Weights of a small transformer language model.
Size: width 192, 4 heads of 64, MLP 384 SwiGLU, 11.2M parameters.
Training: a variant of Muon for these matrices, 172M tokens, 5234 steps.
MLP neurons of a small language model. Each row is named by its layer, matrix (down: output weights) and neuron, and shows model dimensions 0-191. Each number is 128 + 24 x the weight over its row's rms, rounded and kept within 0 to 255. Numbers have three digits each. A neuron's up and down rows have the sign that makes its largest values positive.
After each neuron's rows, "fires before" lists the tokens most often just after its 100 highest values on Wikipedia text that the model never trained on.

L2.down276:124109127142175187108120182131151088126133182150137136111160156141117147081110146100172142136146104134143143118104165149139114120081087148136128112122114108148121164147128088107145137138086104086111102142114103101092140106166115133087124117138110111101138192152127109121088126164136132131114129142177155142153112129133132102181158136143140171137121145149098123117137090118122137134126117105149134073122115157144123073126097094125157143125094156118133137128127125128119162148123160111107108148174149170139115146104164122115132097077157131111126145145119134108067114113123147100
fires before: "oin", "\n", "ro", "ear", "l", "d"

L13.down302:125121161116099156123109158107107116135116145082121154095146125107113155119160106115153117213114135143129166126152104152088143103147127149113118130105152076136105099132082128047122132120127105131121119127153104121128132132167139151092159118137096120104119086105150154133130124156111096155113116143134128116115127132167070085114110108092094139110117131086140118142124132129144123116171142098160170149116142130143108114145106185139205131119123108112114143136116160107143130117148110112115143084142142124081133135117184078102102091118126155110121099125110138135105114152136113142
fires before: "ation", "ed", "ific", "ated", "es", "er"

L2.down34:143157113095096129143105146101152105124094109120111121125113170078108163139153079130116146115136126165121153172143100116137083135126099148154153119131128113146169117161083155090182132109169112117166104092144152132105126164100091129109094144132128099168125154145194102127106163119123112139181122102133186089080123120110179154114147126117134165147098134122133157140122123117096148136125126154104104119138124127114132140125097136111131116118113096071117127148142173157120092112113121156146141133155159110139131175138092130147088142142111133128133084139108097135133130140140149102
fires before: "-", "=", "ist", "ign", "ric", "ron"

L4.down361:141131127122113138150114140090128096132122101096179162098148116143112107147125137099123069168135146133106116122170097148119139132117159131112167125094147116115122158136158091136123132081124133172128140118118045084162114139149111139162095110148156098160181139137139121084122114186087129121135109129122119135120149156157093146120139131112137113127110115134129137112131110117171202094132157115142140130154106144147118119134086129126166146092132134120157140127091119163121081119130111142101152157100119093150131083100143122123149100105070120167125122098111122128118097146146107154
fires before: "and", "oup", "ad", "ound", "ade", "av"

L4.down203:124128113113138153136172158146129134108122148088116103134138135169134156161152119122140167130132143146121133124147167138151106127117105155120133079117115119126109161122066148137161121115098113138153107164137108085121158160120102157141132154087111138092124137096093099110108101156118136166144142155096153126096097149123132109157138129151165144176145089131168132137137143103132163104151182130144132102145114112163081133103121110123129095107109137140153139167111136096170111098102163168076088173096089122129121106148110186135117139135117152145111159107148093160106138142137085135
fires before: "oup", "le", "ad", "and", "ound", "et"

L6.down336:102163113127155122144140158122114135095146140128115115144106149105112137109151123100097112141170134117119147131131093155139114144123126137136163086106125085112134122154135087164128103133176091148143138125151134147124118136136131160142144120119138055141112109132117116152095144100088119118110134123112164120105110120142103165141104117103124121122148126047125129121111098108113147108130084147062106087134124111158086134128143138137094119170118134103141093156159144138136117120150164099130098132153144119152130136076089134082042106134111117126142105133152092181150168106159118150
fires before: " the", "ric", "ed", "ion", "ron"

L4.down280:137137111158167155113108160128157138131139140133145135134137139126126153116118140136174099149126086098185123189125158164120119133077128155149110125120129098124106135115129103130180103140131102086103131126112089115097120141132099104120121099159088095134129157157135128136076154149169127158141156131123130111137098137079141106152124129128155158136116125116100099097103116122119170131106125103141123102098119123090092131115137130121165131147100165095197126146107116154122127162089111158118132144155133158185133125112150133143111115062143137160134118201109126136093114095108134157
fires before: "oin", "ro", "ear", "id", "l", "ist"

L7.down255:113162139138090131102084062127115126158101140131123095140127142141140085112121081084123156141142169135129178065108134151151125115111147107099115127147134154100151111098117112131117155138141116146120135128133145149142190152127159117085146107118068117078163173107159114126133160113113132102119133116170134120140167155139129129118122141172196145086124133170111096150119118128122098140121151155169140123155086122132110133133095168115138116111119102131084132169139132164073121144127103123112124135104119108114119138136160112102102091157125137132141147159103158119130119127160119103
fires before: "ild", "il", "th", "x", "an", "y"

L4.down65:135131121136079131144167126151126166122116150133158082147101099125121153152104116141118138132131125127141123086146095108146072072109134137091117079177153143136117136155165075116115128140164142163097129075091114163134130184140150143106125129110102140147089091096148119130146123131117133130156151126116117099110147141083108148180150112127166163150151103148074120131100107146134097095136121156105111132148128138134070129110118116126135117129101111092157140148175142149115149120138145118149123121132105113129132085114128108123201075152117143141149144084145126113119138152128110111
fires before: "ild", "st", "le", "il", "f", "any"

L6.down267:124135132124112173116110139135133094137157122150097110104158154133122115147150169099148097129190090139113147149106114136197094120101155137130121092115118139123110130124106086083091071135145116128158118107165145105168111126139175146119077165147163148158116141107112112120135131106112119145126113098095118121174130149097108091137151167143128141164141106143121091086131132154125113158139116136091162112133108165112117145109126106139188127123114123101132130112140159145165118122131177164106111169134175122130109139155077120116127101089105150166135125132158144146135160097129113114
fires before: "ain", "e", "ry", "ace", "ec", "y"

L14.down273:122106133138114112148127095133114114090125088149078136122123135165148131121124104122109149131132160120085126133153109096127141134141114117079165099105076097096133118117160164125161124137116111167145173111125124112129119150107115129105114144103159090123162140101114117082089098108120165104082102089162142159115063091171166148133153122096125160150107132128114100109129169115134136137168121116131140124113162117146086161114112133149139087142159119139138093124123155146084145145125145099157130143178093129133101070112158110141155148115107132131150150157121138100144119114097182114
fires before: "ough", "let", "or", "ose", "us"

L13.down221:139104127130121151131153131127133147121077100153092131147131119148142098090092144127153113168133044134147107093091099136162109094126091132144129109105127170113191101158163169209116123119121131116133131137161142092092096139115143109081132099127146158073134108121144122165150119126149126147140169112153106119137107126131177168132107134122116118164077112077114134115109096132111104115114142150119161116149152103125126101146147064133126130146137125110093119120133138115092147151136127143133125159114114143109112123114136121134142112102133160119145126111110162122150132137145135195
fires before: ".", ",", " of", " in", " and", "ry"

L4.down80:150134129111095163131174080143103138148150177115133104086131154131105117139123142120103108165133139129138137165099132134168131128116114143125134091137104119144142124101126137107116108119112122136106081096118160097160096120110161135117102126130173173139096148115156132120106123106095119088083098098137086086189109132112152136152158171163118178153124136143135075085115123127126105125121131128105178129128120143148127156132138085131152153127117114121140105115130155129169102122155161082101127168164148126160139147088111099130143139127113139190108156101096173101129152141130149116
fires before: "e", "ec", "ace", "ain", "in", "an"

L18.down236:212134098118107162144148136134112084136133145121101151139151117134114151135125115167145120162084096111153146087137123153149122151090138119103113122104138117144148125132105100166165145110106161128136118120116141121128132129139141122105110100151124150130100116152106126090186107136176160147135151088116106076145118114134134131083080130098119089175104162118129093125127141084161122134105156153086147144110130136124100150116115125082147135157169177127090111092150094139134120095166149118120136092154142161100129136107169112146091105115158137147154135102145143088133148157115135136
fires before: " |", ",", " of", " (", "als"

L2.down199:156095113087154159150162148160120143147149121168072164116102150160161138132133131152083132163128156117112118143118144101143146121092128116150128161128146109140156134156133110106132115112127085104139130171171106145117094112097117168121140088169102146101148139140118218133127122137113106146123143181148151123104097118156120119084115120161110167109127128072105152157132135081118111099126147115114143136105170153154059109141101151143107112162123100099135152153111142136130143107122127119141120125137133128115156107157143130150110102101122138093128132083164139115095117134156156143
fires before: "ation", "s", "al", "ed", ".", "ing"

L7.down146:178132136128098123171131109128127151100081116115067141144138186153175139129148109145175138159144188117113110144130116133111086113135128109144096129142115098131136139168134112115165104105090091143122136122153073115083117135102102134158099140100095100141158113139144149127128117104181138137126106151102171107099142103133091150099144144141102144108138095110132121147174110142178126114146110103112159144103118121142137122103135149113143112144087089110120129143128160109142142108154112118057130121149095143133146130154123149134114126155168132109159105131133114085103167159155123164
fires before: "ing", "ed", "s", "ation", "es", "g"

L16.down74:078129122134140125121130120142132190127112086142148146142157092175092107099145144115146151107133112125141185116125160140143128137169154120131114107139093170130126118183133150127132132144149114222182133130130142146100149075116111103173125107162118102178093142159117109129151151139116106103137129146105162121148142132151140110135156114106106128138154160092118123144103171130176106172102131119150129096125139158138152121098078129092146138122113114129152113109119149130109106119069137072123122109121130150090129136117128118111122156119116148127154122147148149126103083140125087143
fires before: "b", "el", "fer", " to", "ail", "ign"

L7.down41:146099126124144129144093135126129101136121150123111134141150137104124153099104102151172132150112138107185142148081137158118135134094139115151091102142107058167107156135133115105139166103159089117140134125112126086156120151133138145093128074130153115149136148110129132174159092085142146146135144111142166130111157121095149111167185151123179118124156142111105080097108125114113131145139133120121135111156116150155136090125126133145119147123141149190143177154099090099125158164116143143134109151169152140142128112108147123132156156132115142102157134186084166122119163139096120115
fires before: "oin", "ro", "ear", "l", "os", "ic"

L2.down320:144101140097141163125127135074156102150133150139152125085094161126132150132114131127133120112090099122143142155134130115152106124122093162134105073166101102133138141150118164145165113138098118107085125139079173096134152126098117108092122129149123129129170141134094122081100101121171116147149151118128155110118074107120087119121134132113164151124192132114157128079155104133165139116156130145115093126100116153105133134122112126095129117144135125091121144153120144113107164130179109147131098157142160178105156083156129117132169130113113124145132141147103151179071155135097134118
fires before: "oin", "ro", "ear", "l", "os", "s"

L2.down13:093135114111072135107131120152119128100133115153156152125099106146123124119140094123125174089108206102110150099102132121159109113149136129143128153150093095082102128140125138161122164148140144151086120112119126136113187172138155116104138135116104152150143145121117126107137128098133083114116172094130113153138125160117130122152128131156126163131109171161108124167102128134158116106167124140109117132166127140170101155140098128131157124127139096125114125157102121122147143140171153098134095099108098080130136142189151137132131105109144120151090133072103126148107167193163122100
fires before: "gh", "ild", "il", "er", "y"

L20.down310:172121133093156099136125103109139139144130140119109114103138123140133097130134124157143136193140145156115144140136137103136118136144112109108080102129116126112060130088107147146128081148123124146132127113147140139094152079086161120138162077119183083091155109136101129122121122107078149082106082125123168124131105111112156148131150126083095120151094141103172129157134128138118104117126147147137164100118144168118120126160119116108122158130127124142153097147149152178094134143103147128111144099122137152139121065125155150121143112090146160141124132070129074119117153166110147118
fires before: "ough", "ird", "ose", "at", "in"

L7.down99:146127141113123139111131131099110143146150115117160082110114134152104126101120082168109100111163107133152145164131097080139131135090121154131092130159097119094084117161151081142125136123158167076113131179123138114109139148143109149151167081121115092113130102109166092123129131132130162145137148193107129107155136138129096094133139141138137173096101190148102111136152136168142150116093114125142136112120114154140090150154128129141122164124128172107117082160132149117137080123137130143146112155185123133104112095097134122146112151124127143105151095152108115129112150160100173140
fires before: "ro", "oin", "ear", "l", "y"

L2.down79:133077144091130140113093097094135120110153117109133152122188143082126135147107154136084110135131112140130139130165134117097147105159156176159117129134141132138108172162135137143115148124137097159144111141150099089153102113124127127145075149164164147142133118169161091070147119140106132116165116132146149147116140109141111128134129134149152089131068105150122133164111143109144116121160156145099095165170072133151119148110122173121155099113133109105104129159138116106120160144133109159110128156151130128120122142121136123142145113147149058139110178081071122135126103147153104123
fires before: "ad", "oup", "ound", "and", "am"

L6.down84:127112123090090131144159130143137125162138141121095165125158169151086121151115115133134095171088127108119126143117102170144118169150052131082154113130122140141146107091136118114165150148143139157128160179086118078146131124123133162124116138180178100156131110127125155107157095120165117104139164108111136119129115121194137103121103103106174152129122167104150116118104116130162138119125115106094104117114113128091113150150121133130104105095137103089104113104128144150145142171147133135152138153138116122125114105075123161092127097136134136173162107150147128124107166158138106107
fires before: " |", " (", "\n"

L4.down36:134114156143146109165167095124106145113181097083128141177134130114142163166113116145080148146155121157123129149136102129126165142104109115137132112144115151169163166123136071151119132092143101142128120174128128063110131137126116111122131119151167124131130173122140120081144106181101113167144131121099120141113108209115130098110138139143161109129106158167156133143062134099127114110133153108144157152172057150145119153137128135123142138145146099126129094135105151124133092110118123155103130117127144156113138127106140142128146151130161106132153153113088148121092103139142122110
fires before: "oup", "ad", "n", "and", "ound"

L19.down161:134093158156150122164135079115117147065076147101090173123126131139156135123098173151152144128093146137130101103128150112138153083161122111134140140122144097113122128180117116148079111130071117127149094140117139108127115123157109178155116111146117135094099173143110148106115163160132117152154114115152139111152117098181140153144118146130100125080116129118155098145133130084132107171123127130103159162088109141152112123117155107149113108137133098163141135098132118130146112095097133159094101119137122155147107203127158144121173075139129119119152116124125130097148137120132142124
fires before: "ed", "2", "0", "ing", "es", "ased"

L8.down297:109115124106126155142116137166136176128126156085159142120147140105110137097125125114132109121141097138149181123130128123121095139102133135154121119169108120139147130125159112095145075122159148135110120164115145119173131139144137124141087131132159124118118167155097115103126111131141110169124137122171106104172110163118113159077143131118116128120165144125121102092101107130141173096121127072130175136141128147111157115137122125122118152136090142125154169143150089160105158125123158117119181125190111175123114117081166094133175109147150143125144100157103121119061104072152120133
fires before: "oin", "ro", "ear", "al", "l", "s"

L8.down149:127118108110134123144141107160131170111134148121162145154125116105146122179109146149116117123144101128136125147171100137149093167116117145104145145125159111128129151149096135134112159113133118195176096155109096121141137139132152168135116123123137118120138164157114169081143109135118122133181146152113132127094137162160176111145129163103108099142096045143142139124128095094099144122110160130149132094123098132155096089107121136124122127112100115136100119154171176120150108081131119137117142143171144097135124098133135195130131125148099107145158124107132170112158098123076096152
fires before: "and", "oup", "ound", "ad", "am", "l"